config.toml
hidden_act = "swiglu"
rope_theta = 10000.0
init_std_qkv = 0.0511
optimizer = "muon_variant"
lr_head = 0.00613
max_grad_norm = 1.0
warmup_steps = 200
decay_fraction = 0.913
final_lr_fraction = 0.05
doc_mask = true
z_loss = 0.0001
train_tokens = 497200000
max_steps = 5080
MLP neurons of a small language model. Each row is named by its layer, matrix (gate and up: input weights) and neuron, and shows model dimensions 197-260. Each number is 50 + 15 x the weight over its row's rms, rounded and kept within 0 to 99. A neuron's up and down rows have the sign that makes its largest values positive.
A block is one neuron, or neurons of one layer that tend to fire together. After each block is what it responds to, as a language model described it from the Wikipedia text at the highest values.

L13.gate83:77 81 43 42 50 47 46 36 44 57 33 35 69 43 84 35 50 42 47 48 42 61 55 46 58 33 65 31 33 64 57 45 49 69 56 28 43 78 40 32 64 49 57 50 25 56 57 28 51 44 39 58 54 23 44 59 28 25 63 72 55 46 45 28
L13.up83:58 29 26 37 44 54 50 75 00 42 50 46 54 27 40 51 69 55 67 36 53 35 55 29 49 59 37 47 39 48 60 20 66 65 55 43 26 50 55 67 72 46 39 26 71 58 46 38 68 19 40 76 48 34 50 45 78 41 65 58 43 62 53 78
L13.gate176:31 32 51 50 55 51 60 34 38 62 45 38 62 38 20 28 59 62 63 66 39 66 39 49 50 57 35 63 45 69 30 53 53 41 33 37 59 72 46 55 61 53 27 49 79 59 66 56 45 50 28 53 53 52 78 36 08 53 49 75 28 52 56 44
L13.up176:70 54 66 46 57 52 68 59 41 46 67 52 42 52 44 16 57 51 70 36 32 34 48 50 69 66 49 48 31 63 19 84 62 44 58 57 59 67 53 53 59 54 21 38 35 52 87 53 63 87 63 23 61 25 59 47 38 75 10 64 56 26 30 51
L13.gate209:37 46 77 57 28 55 77 49 35 81 44 71 41 64 21 39 51 47 44 69 62 34 46 57 45 63 80 37 79 40 44 32 36 66 61 26 58 34 38 36 52 58 60 29 53 63 64 35 54 68 45 74 57 55 53 39 37 50 39 66 37 23 46 47
L13.up209:39 56 50 55 48 18 43 55 58 49 46 53 53 53 18 70 56 43 53 63 45 40 59 39 93 68 59 55 75 37 35 49 51 58 64 47 31 56 28 23 34 37 54 52 40 32 68 06 26 48 41 35 44 51 45 39 52 10 43 46 57 26 27 41
L13.gate261:59 55 36 14 61 40 19 68 52 58 66 52 64 54 39 65 59 21 49 53 44 28 58 39 42 44 54 55 47 60 81 65 49 56 50 38 62 67 72 59 73 63 46 35 65 68 50 56 50 27 71 44 50 70 24 34 65 44 48 34 50 48 41 39
L13.up261:41 56 41 75 33 85 56 75 24 56 51 70 41 48 62 31 37 65 73 35 48 44 23 69 51 39 45 67 61 45 49 74 42 83 51 69 34 33 94 52 72 70 65 33 84 53 56 67 46 44 48 54 70 86 24 60 59 37 38 40 68 33 73 66
L13.gate287:14 30 43 42 48 44 31 46 43 42 41 65 62 51 63 37 61 52 57 53 64 44 31 46 49 06 43 33 35 66 45 36 60 43 52 53 44 00 40 44 39 19 66 45 53 71 44 47 62 25 70 61 48 57 67 53 63 33 45 63 44 53 38 40
L13.up287:36 27 62 45 55 27 20 62 78 64 33 55 26 43 58 49 41 28 33 48 56 65 37 47 55 71 58 92 71 53 57 45 46 47 32 55 24 62 26 30 37 67 41 67 46 78 53 75 49 66 47 67 18 46 48 56 77 65 28 51 51 49 54 41
L13.gate469:36 53 72 26 40 55 51 65 73 67 63 34 54 79 47 59 59 46 21 56 44 40 27 53 65 56 44 32 66 39 62 69 40 39 67 36 44 44 42 31 55 68 49 64 73 24 47 49 51 54 77 54 62 49 89 40 46 54 52 46 40 38 34 53
L13.up469:73 57 48 45 64 58 62 14 72 56 51 57 60 74 37 36 59 25 16 37 65 57 60 30 35 45 33 54 67 40 41 56 17 55 31 46 50 43 53 60 71 51 38 30 58 79 59 55 47 51 60 35 27 68 43 34 54 55 49 65 66 45 77 36
L13.gate471:59 54 60 39 66 65 43 37 43 56 56 85 52 65 40 16 42 31 50 40 61 31 49 52 57 42 11 65 61 24 45 57 34 39 46 49 46 56 28 84 59 55 78 26 63 68 63 71 71 51 42 47 56 65 99 42 33 28 40 47 50 62 63 43
L13.up471:63 70 41 49 07 46 55 39 16 70 18 73 49 22 61 27 76 60 68 65 50 50 49 39 64 75 51 49 40 55 45 47 19 46 47 35 46 50 43 54 73 52 79 44 68 30 74 64 60 57 53 37 47 48 42 35 42 45 60 60 44 70 18 45
L13.gate495:54 39 57 75 53 47 46 58 45 66 27 69 69 57 60 40 53 59 55 33 32 66 37 71 06 50 31 44 48 44 56 55 25 62 45 76 27 50 45 56 49 50 72 25 54 57 53 65 36 53 67 61 42 68 13 33 14 58 55 39 69 64 47 37
L13.up495:41 58 50 56 43 59 79 65 50 35 70 42 55 35 77 35 62 46 72 34 40 50 53 32 59 35 46 46 53 29 71 59 50 50 63 62 50 62 63 56 51 28 31 34 77 47 35 53 45 44 25 62 59 46 30 48 56 40 52 31 85 37 55 49
L13.gate525:27 48 46 29 41 61 56 62 27 62 55 58 74 89 55 39 48 59 63 61 60 47 15 72 70 63 67 43 24 61 44 54 49 62 49 51 39 80 33 70 16 77 51 32 45 52 50 53 59 38 61 43 58 59 67 40 42 64 50 68 53 67 51 50
L13.up525:47 45 26 28 41 63 70 60 19 66 91 72 51 42 44 60 54 63 74 59 61 55 46 73 62 62 24 49 61 71 66 28 60 71 51 64 39 49 45 46 61 49 44 41 65 47 72 47 60 18 40 45 52 45 60 64 54 61 30 46 49 45 39 71
L13.gate668:58 56 49 79 38 45 16 38 46 58 61 33 67 52 37 64 44 70 72 41 38 53 41 40 38 47 42 76 41 41 63 64 48 50 69 65 48 54 34 43 50 71 48 78 52 77 65 77 44 16 49 44 29 34 25 34 46 69 36 55 44 58 64 67
L13.up668:32 43 67 61 44 43 52 23 10 46 50 47 40 53 54 43 49 79 49 42 38 36 68 57 34 27 39 51 50 66 39 41 28 41 53 29 59 72 55 43 45 41 56 29 69 68 68 79 46 59 31 30 54 24 79 64 49 48 30 82 71 49 57 74
L13.gate787:13 47 42 42 54 49 56 39 54 27 60 39 43 69 48 48 38 79 53 44 73 65 20 50 46 62 31 75 70 50 51 62 59 60 45 28 66 63 34 87 41 35 58 72 81 39 81 19 44 78 46 61 44 30 73 27 54 85 62 56 45 49 73 71
L13.up787:32 48 57 35 27 54 50 32 59 29 51 37 70 42 51 58 28 87 34 45 41 55 61 68 45 07 08 55 84 62 49 55 70 52 70 47 73 66 39 77 27 18 60 71 58 41 43 34 38 63 60 42 44 42 51 30 21 85 36 84 37 47 70 70
L13.gate935:49 49 44 48 31 75 46 25 54 30 60 59 59 31 39 35 41 95 79 45 38 45 36 70 51 58 61 52 65 51 33 36 45 65 65 75 59 65 54 49 36 59 37 53 40 41 59 38 39 60 63 35 75 62 67 56 32 50 40 36 43 44 44 28
L13.up935:47 27 78 57 19 60 61 61 41 71 75 36 55 78 56 51 82 71 42 55 49 31 14 45 47 54 45 48 41 99 57 44 75 41 44 33 43 20 58 58 51 55 43 44 63 78 53 68 37 52 31 41 33 49 61 54 33 51 35 75 34 59 55 39
L13.gate961:44 16 57 53 71 62 44 17 59 52 79 40 48 42 56 46 80 35 32 49 41 47 24 49 42 72 83 55 63 64 38 34 53 46 45 26 45 51 57 43 38 46 72 72 45 56 39 42 61 34 64 28 34 52 43 41 52 45 57 38 56 36 42 24
L13.up961:29 87 53 49 45 34 35 34 35 60 43 45 30 38 49 44 38 72 51 28 74 81 40 45 46 58 70 55 53 45 48 57 46 65 42 75 84 30 44 54 60 73 43 27 66 66 36 54 35 38 32 62 50 64 50 72 58 49 45 77 40 71 21 53
L13.gate968:39 64 48 19 52 41 67 38 54 42 62 44 45 50 51 53 70 56 33 21 47 65 35 80 74 50 52 69 75 44 63 50 76 67 44 58 34 44 37 52 67 49 48 41 34 54 63 45 29 42 30 49 26 56 47 34 23 36 50 56 46 65 40 44
L13.up968:43 68 32 72 55 62 48 48 46 49 68 57 58 41 41 55 54 70 61 35 36 48 46 83 25 70 23 25 59 41 66 43 26 58 73 33 38 44 76 77 53 55 30 37 53 47 31 71 40 70 53 51 36 33 24 52 44 57 53 72 25 53 49 48
L13.gate1006:46 52 56 43 58 45 69 29 71 37 60 52 68 47 61 44 52 88 49 62 60 36 33 58 63 48 97 24 64 46 59 55 33 56 53 33 74 39 58 43 46 49 41 55 52 73 59 15 42 52 50 35 49 54 63 71 26 76 20 72 42 56 45 58
L13.up1006:17 12 99 41 57 56 52 64 55 27 43 58 48 65 50 36 27 60 64 14 37 51 60 54 59 36 52 35 51 82 72 38 35 41 77 59 43 39 71 42 56 38 40 45 58 71 45 39 43 63 63 55 52 78 60 47 47 31 33 56 49 59 37 36
L13.gate1081:48 42 70 57 43 56 50 55 48 48 51 56 27 66 48 44 60 45 46 55 74 23 45 41 48 80 33 55 41 36 77 49 64 65 42 46 27 37 16 46 61 45 78 44 62 43 51 64 10 14 55 58 54 42 66 39 26 51 84 36 54 29 67 52
L13.up1081:47 58 54 57 48 53 41 46 54 56 89 74 39 41 56 37 51 24 47 34 64 71 55 25 67 62 61 34 73 37 00 36 57 42 51 37 54 29 86 44 22 55 55 63 19 33 65 52 27 33 54 58 70 51 72 42 52 47 63 41 58 55 29 39
Description: Connectors before category items

L9.gate98:90 65 58 42 63 60 37 68 49 21 49 61 59 48 47 72 41 59 37 51 54 31 44 29 51 64 58 40 49 68 36 45 72 67 22 52 59 69 43 72 63 42 60 57 54 71 31 30 77 62 68 47 42 50 39 71 63 40 27 37 37 57 25 57
L9.up98:67 51 22 34 24 34 37 41 56 46 43 52 46 82 41 74 88 53 63 49 76 68 45 48 29 76 26 71 37 30 57 35 59 84 65 43 21 38 66 48 29 34 49 78 61 64 47 54 30 15 57 40 68 65 54 46 61 36 46 67 41 36 30 40
L9.gate433:13 46 40 57 53 53 57 45 51 67 31 53 81 63 05 39 45 58 40 59 35 71 62 56 52 62 48 69 61 52 24 44 50 69 52 58 44 74 55 19 51 42 63 39 62 46 49 55 86 97 36 76 58 42 21 21 40 63 54 48 62 48 42 39
L9.up433:83 47 48 40 45 46 32 52 50 44 43 52 46 45 20 60 47 29 37 30 71 40 42 53 60 29 44 76 44 47 50 72 45 64 37 57 52 98 59 32 74 07 25 35 63 69 71 71 72 66 45 54 19 77 97 69 17 35 34 60 57 51 50 35
L9.gate629:41 81 56 54 36 57 49 08 47 47 85 55 15 33 72 15 34 48 37 62 49 33 28 69 58 57 28 73 74 44 64 88 48 50 46 31 39 50 51 44 39 66 62 63 61 62 46 68 48 72 39 60 69 42 58 34 43 60 49 61 45 56 72 38
L9.up629:29 78 79 55 39 43 43 44 48 82 57 24 50 58 40 45 41 57 41 41 49 27 62 34 51 35 53 64 33 64 61 54 42 49 39 42 35 48 35 66 54 34 38 42 71 56 25 68 55 80 72 15 59 64 29 63 31 13 53 35 44 37 69 18
L9.gate1014:31 41 64 51 69 30 26 41 79 55 70 49 38 49 35 51 44 68 40 58 17 44 08 31 58 43 63 66 41 38 31 31 62 43 37 36 54 39 46 64 60 20 34 21 71 56 25 38 63 38 57 68 78 58 51 50 56 47 48 34 50 54 86 65
L9.up1014:26 46 88 41 71 55 40 34 28 65 58 59 47 28 31 18 20 49 43 48 44 48 42 49 34 36 74 27 39 48 67 75 40 79 28 53 42 52 33 51 52 36 39 47 65 43 49 33 73 37 48 75 63 53 31 66 28 23 41 46 44 25 54 60
Description: Field, sport or post

L2.gate824:64 69 72 74 33 60 42 72 66 40 64 33 40 35 73 30 36 37 51 70 48 80 78 48 51 44 56 52 40 58 13 36 32 61 27 53 52 35 36 53 55 50 66 50 65 73 54 71 51 53 27 66 56 39 20 69 48 44 75 61 44 47 31 67
L2.up824:75 52 88 76 71 72 39 48 27 45 62 09 62 53 50 13 26 58 55 45 92 74 54 41 56 35 65 53 26 52 41 67 31 53 27 63 59 51 46 49 51 35 74 56 76 45 48 42 49 70 51 33 35 39 38 40 51 39 45 78 54 38 05 53
Description: Verb after subject

L13.gate31:46 22 42 62 55 59 54 23 51 47 50 45 40 47 42 55 48 33 69 49 40 53 67 55 75 25 18 47 29 13 29 61 31 55 60 51 41 33 60 57 57 75 54 68 32 37 59 23 76 60 37 38 87 59 73 71 52 33 56 71 66 51 39 76
L13.up31:47 45 56 44 74 55 39 54 35 58 47 54 52 11 33 45 56 62 67 54 03 36 43 06 33 68 38 77 49 35 68 57 71 73 42 38 60 31 55 56 62 57 55 55 62 62 46 78 55 50 55 49 58 39 44 46 54 41 49 19 56 56 45 51
L13.gate108:38 62 24 39 58 34 41 88 06 65 38 43 36 19 38 52 39 50 38 42 59 15 68 58 30 39 60 58 28 33 72 28 31 51 66 39 53 58 23 25 49 35 43 58 61 42 33 71 39 46 35 34 47 70 43 46 64 47 74 53 64 67 44 56
L13.up108:50 52 53 24 35 38 44 23 41 19 81 70 27 31 63 57 53 42 30 21 85 46 36 62 54 86 29 33 68 49 61 30 61 53 36 37 56 62 22 42 36 46 34 48 53 56 46 62 53 74 74 66 40 57 64 59 53 46 76 49 33 54 41 47
L13.gate111:51 72 37 60 44 74 53 33 56 49 57 45 62 30 20 60 53 45 51 41 07 39 60 54 71 44 53 54 33 49 86 25 46 58 42 58 77 32 57 57 62 43 47 39 33 50 41 59 54 64 38 59 51 46 43 50 74 63 34 36 80 46 50 47
L13.up111:51 48 71 32 56 54 60 77 44 68 83 65 60 51 70 49 77 69 53 76 50 46 73 77 59 58 79 48 83 46 35 40 46 64 40 44 59 34 54 36 62 64 67 39 83 69 47 47 46 85 63 53 56 36 35 67 39 74 47 68 51 45 21 47
L13.gate315:61 26 54 42 37 54 59 64 53 50 50 43 57 57 48 53 43 55 56 53 65 06 60 76 30 47 56 59 63 18 58 46 41 77 60 69 70 57 44 54 70 63 61 44 59 47 82 68 41 66 71 59 36 49 57 44 44 29 47 56 64 40 36 79
L13.up315:60 75 65 63 38 27 41 68 64 26 53 65 31 70 54 32 47 66 74 36 41 58 54 69 58 31 56 77 32 45 40 67 60 47 13 51 42 63 43 35 50 44 38 34 47 79 52 39 38 31 45 37 62 53 69 42 46 46 38 90 55 81 29 26
L13.gate411:56 58 70 42 77 49 39 40 69 11 44 58 37 45 37 56 26 59 44 48 35 40 62 89 61 57 39 35 57 47 48 54 59 44 61 52 54 11 48 44 37 78 69 56 62 25 48 53 40 67 06 65 35 81 50 63 73 47 67 51 18 39 39 42
L13.up411:29 81 64 63 21 40 34 50 48 37 28 52 30 58 52 46 37 69 76 68 47 45 29 36 61 46 53 48 62 38 49 54 34 28 38 51 66 55 63 47 44 52 78 76 31 41 44 57 32 56 48 42 42 95 47 60 49 43 36 60 62 47 68 19
L13.gate416:39 63 55 23 37 42 54 50 48 57 78 64 46 43 51 19 57 20 42 62 98 51 58 70 50 34 44 47 48 40 05 63 32 40 17 24 18 34 29 56 59 83 47 23 22 09 39 59 25 51 34 34 42 58 50 42 62 77 38 46 75 72 61 47
L13.up416:51 54 68 84 52 36 56 70 57 72 37 58 50 43 27 37 47 26 65 19 66 32 79 20 75 59 61 51 43 23 69 50 42 41 26 28 52 60 51 34 61 59 47 62 57 18 78 36 34 36 54 40 60 46 35 71 57 52 45 41 60 46 22 38
L13.gate433:60 59 47 32 60 88 87 50 37 28 70 47 45 56 70 55 54 48 48 39 58 48 30 40 42 47 38 73 32 34 48 44 29 21 51 28 41 31 42 34 35 54 45 66 44 15 40 62 20 69 55 30 43 52 43 34 30 48 60 44 63 42 50 22
L13.up433:37 34 33 41 56 56 49 62 62 51 51 47 35 41 07 19 38 33 62 59 50 51 62 66 28 32 57 66 64 46 46 61 33 60 40 46 30 37 72 36 50 40 35 38 53 49 48 42 58 39 53 49 35 53 63 79 82 41 31 31 66 49 60 48
L13.gate553:66 00 55 48 51 35 54 51 43 35 45 33 60 69 46 45 49 54 33 58 54 38 59 54 63 20 43 61 44 36 60 40 67 55 45 47 58 70 42 61 61 63 80 77 79 55 51 40 50 41 35 38 82 56 70 56 57 51 01 53 34 63 82 59
L13.up553:39 54 66 27 41 42 58 64 70 45 53 62 21 50 48 49 53 30 90 50 28 45 51 72 26 44 53 41 73 55 27 43 43 37 21 31 72 50 56 53 57 68 51 75 50 58 54 66 42 55 31 36 38 11 54 60 37 72 43 40 59 47 80 52
L13.gate683:52 42 39 35 19 64 45 11 43 37 46 56 31 46 37 43 50 59 42 71 51 51 17 40 59 66 48 51 46 77 55 29 08 63 48 79 41 44 54 53 50 53 59 53 46 64 62 39 31 49 43 38 51 27 44 38 39 36 60 65 49 33 45 42
L13.up683:47 38 45 54 76 51 61 19 59 43 56 10 70 61 37 50 48 29 45 24 67 52 52 38 43 51 59 84 57 47 04 67 52 33 63 48 31 56 55 49 28 70 35 44 57 56 73 56 32 47 58 49 59 37 52 50 39 38 69 50 37 43 55 63
L13.gate721:66 34 50 45 35 29 49 37 67 50 69 64 61 34 45 34 07 53 65 60 75 52 39 31 51 51 54 54 49 41 36 53 62 72 38 60 45 65 82 59 59 70 32 57 51 38 54 57 24 63 48 23 47 53 54 63 35 69 55 36 46 48 32 40
L13.up721:56 46 43 50 34 37 63 49 51 65 32 78 34 63 66 73 68 51 64 51 75 48 52 25 47 76 40 62 63 45 33 68 31 67 41 52 39 81 60 42 31 39 64 40 59 42 44 52 49 48 61 26 69 56 43 39 52 78 51 29 51 68 45 68
L13.gate819:62 61 42 32 57 61 60 31 68 40 55 37 65 58 38 42 56 56 71 85 42 53 69 68 52 28 23 54 56 35 31 72 28 58 58 34 26 35 41 70 55 43 22 70 67 65 33 39 53 82 76 80 54 66 41 43 14 57 49 41 65 41 62 36
L13.up819:56 67 33 75 57 40 48 41 31 83 71 44 35 42 29 54 38 61 54 46 40 56 62 41 72 44 79 62 37 53 76 47 49 35 40 36 72 62 66 22 39 49 52 53 48 61 46 68 53 96 63 60 36 45 76 60 39 41 64 69 49 41 49 81
L13.gate943:54 71 57 46 87 31 37 49 39 60 42 63 63 62 61 27 57 45 35 58 54 52 47 63 48 56 34 30 35 33 32 60 32 46 51 81 55 61 36 24 80 62 63 32 48 47 50 61 44 57 40 57 42 84 54 56 48 43 52 63 59 60 43 57
L13.up943:52 58 94 42 60 57 75 37 74 61 46 42 48 58 40 51 75 48 74 50 29 69 36 38 14 76 42 57 54 36 63 69 59 58 53 65 52 48 63 57 71 82 46 28 61 42 50 63 63 50 24 51 43 28 62 37 50 79 55 54 64 51 65 18
L13.gate987:67 61 42 67 81 25 34 40 53 77 33 30 72 43 23 38 20 55 39 44 19 45 47 65 82 32 28 30 55 51 29 31 45 71 67 52 54 44 61 23 60 34 16 65 47 34 61 51 48 30 48 39 61 58 47 68 50 64 33 64 37 56 56 49
L13.up987:56 31 33 62 58 39 71 35 27 36 80 40 40 44 42 58 39 28 47 59 57 46 31 35 69 45 28 60 80 20 40 52 39 47 43 49 43 57 28 65 51 33 36 59 74 57 60 63 57 65 51 76 56 50 35 65 36 40 45 55 46 63 47 26
L13.gate1062:43 52 37 38 50 40 43 63 45 43 30 87 42 58 93 70 59 46 57 51 84 38 73 30 67 55 47 86 59 34 29 48 44 69 32 59 32 56 36 64 62 57 52 66 72 14 16 55 27 56 80 59 53 63 45 35 52 43 24 59 30 54 81 49
L13.up1062:54 63 50 45 84 52 34 35 28 41 59 52 49 35 18 43 58 46 77 79 72 59 50 45 54 41 70 74 69 36 35 24 39 40 43 73 45 44 43 54 36 34 55 39 49 57 57 63 36 60 66 50 58 43 49 54 47 55 57 35 69 64 48 76
L13.gate1163:66 72 54 48 59 28 36 42 53 11 25 65 34 32 57 32 52 44 28 43 64 65 59 23 50 39 44 58 56 50 48 57 38 65 52 59 29 86 62 54 43 36 58 61 46 57 55 40 59 36 00 57 34 38 35 46 45 45 26 66 26 42 64 42
L13.up1163:37 41 50 54 27 32 74 40 52 43 44 26 37 45 45 52 65 51 07 53 54 36 51 50 43 28 31 14 36 60 58 65 22 58 20 40 41 64 51 58 48 53 55 66 70 56 23 59 41 82 36 59 68 41 47 99 33 41 51 46 35 49 52 28
L13.gate1207:43 69 00 82 34 43 58 23 54 33 60 65 55 51 49 43 73 47 65 69 27 71 73 63 94 56 65 68 66 22 62 60 44 47 56 56 49 70 56 84 63 39 50 67 48 51 58 41 61 52 36 29 33 71 62 31 68 61 34 52 12 62 58 40
L13.up1207:51 53 22 45 37 51 61 26 52 45 70 50 42 39 32 49 51 49 72 67 39 37 55 60 77 71 57 59 69 60 57 65 39 62 44 79 57 58 44 53 29 42 25 71 68 38 50 49 49 62 29 62 67 99 53 48 49 60 50 45 60 60 52 47
Description: Copula after subject

L9.gate296:59 57 27 49 74 56 76 49 43 52 61 71 25 47 55 41 54 53 51 50 69 51 62 31 76 20 52 82 28 26 33 41 45 35 45 39 28 59 84 40 81 42 39 62 66 62 53 80 57 52 46 44 35 74 76 44 37 40 47 36 40 66 53 53
L9.up296:61 67 41 11 80 63 18 77 43 39 46 77 59 56 69 30 65 89 49 42 53 56 52 27 71 47 38 50 23 36 42 23 68 57 38 37 52 40 59 45 40 38 29 55 49 75 63 56 49 36 58 44 73 75 59 62 50 54 66 44 55 64 60 57
L9.gate489:53 50 42 66 66 31 58 39 51 51 53 75 13 35 48 47 38 38 18 57 62 48 72 58 30 82 46 41 32 26 50 54 41 63 38 56 47 87 51 45 53 84 53 37 35 51 79 32 38 64 69 46 38 39 34 50 38 48 37 53 36 40 58 51
L9.up489:43 60 50 44 62 28 30 76 47 45 66 52 62 40 38 59 72 65 38 56 61 55 64 32 57 65 61 23 44 33 50 36 50 62 31 59 23 51 41 33 25 48 47 66 66 60 38 39 56 63 47 64 70 65 56 26 41 21 55 19 51 82 64 39
L9.gate784:68 78 40 74 36 39 50 40 78 40 59 41 46 78 22 47 50 33 39 49 48 56 49 52 56 50 69 74 42 00 34 67 72 58 34 58 43 69 29 30 37 68 33 69 38 43 18 32 56 69 39 13 45 84 32 37 52 38 37 45 91 53 27 46
L9.up784:46 43 82 58 47 64 40 53 46 50 67 53 45 37 30 75 60 45 33 38 60 60 39 56 46 44 60 63 79 08 37 67 54 45 63 68 49 60 46 67 16 59 31 46 55 22 62 47 67 32 38 48 84 47 51 51 33 48 50 25 74 60 49 25
L9.gate908:62 44 39 29 35 72 54 35 51 55 54 75 24 72 51 79 52 54 72 50 84 68 50 26 68 49 48 68 47 21 51 63 36 76 52 90 70 66 53 56 32 42 58 36 66 38 51 70 71 02 40 44 48 75 68 61 39 72 58 57 47 49 49 50
L9.up908:47 74 60 58 36 24 45 71 67 43 63 72 36 27 38 65 33 36 79 61 33 52 20 10 69 63 27 45 36 52 57 66 40 33 46 44 72 67 59 33 42 49 52 37 28 56 60 83 52 48 62 57 57 45 63 31 59 42 68 46 55 50 71 68
Description: Copula after subject

L2.gate1183:65 45 36 43 55 62 57 59 48 57 81 53 28 45 27 48 35 53 72 30 66 60 15 68 44 62 59 46 76 51 46 47 31 45 40 64 43 51 46 55 31 55 51 44 73 48 66 45 49 46 48 09 40 44 29 45 61 50 58 66 47 59 39 55
L2.up1183:50 41 39 45 72 56 66 76 51 59 83 58 43 27 34 48 69 40 58 29 36 67 30 46 40 61 52 39 55 65 73 84 54 56 58 66 40 52 44 39 36 57 69 18 53 37 52 51 55 58 34 38 67 33 31 61 72 60 52 87 50 37 65 48
Description: Mid-phrase connectives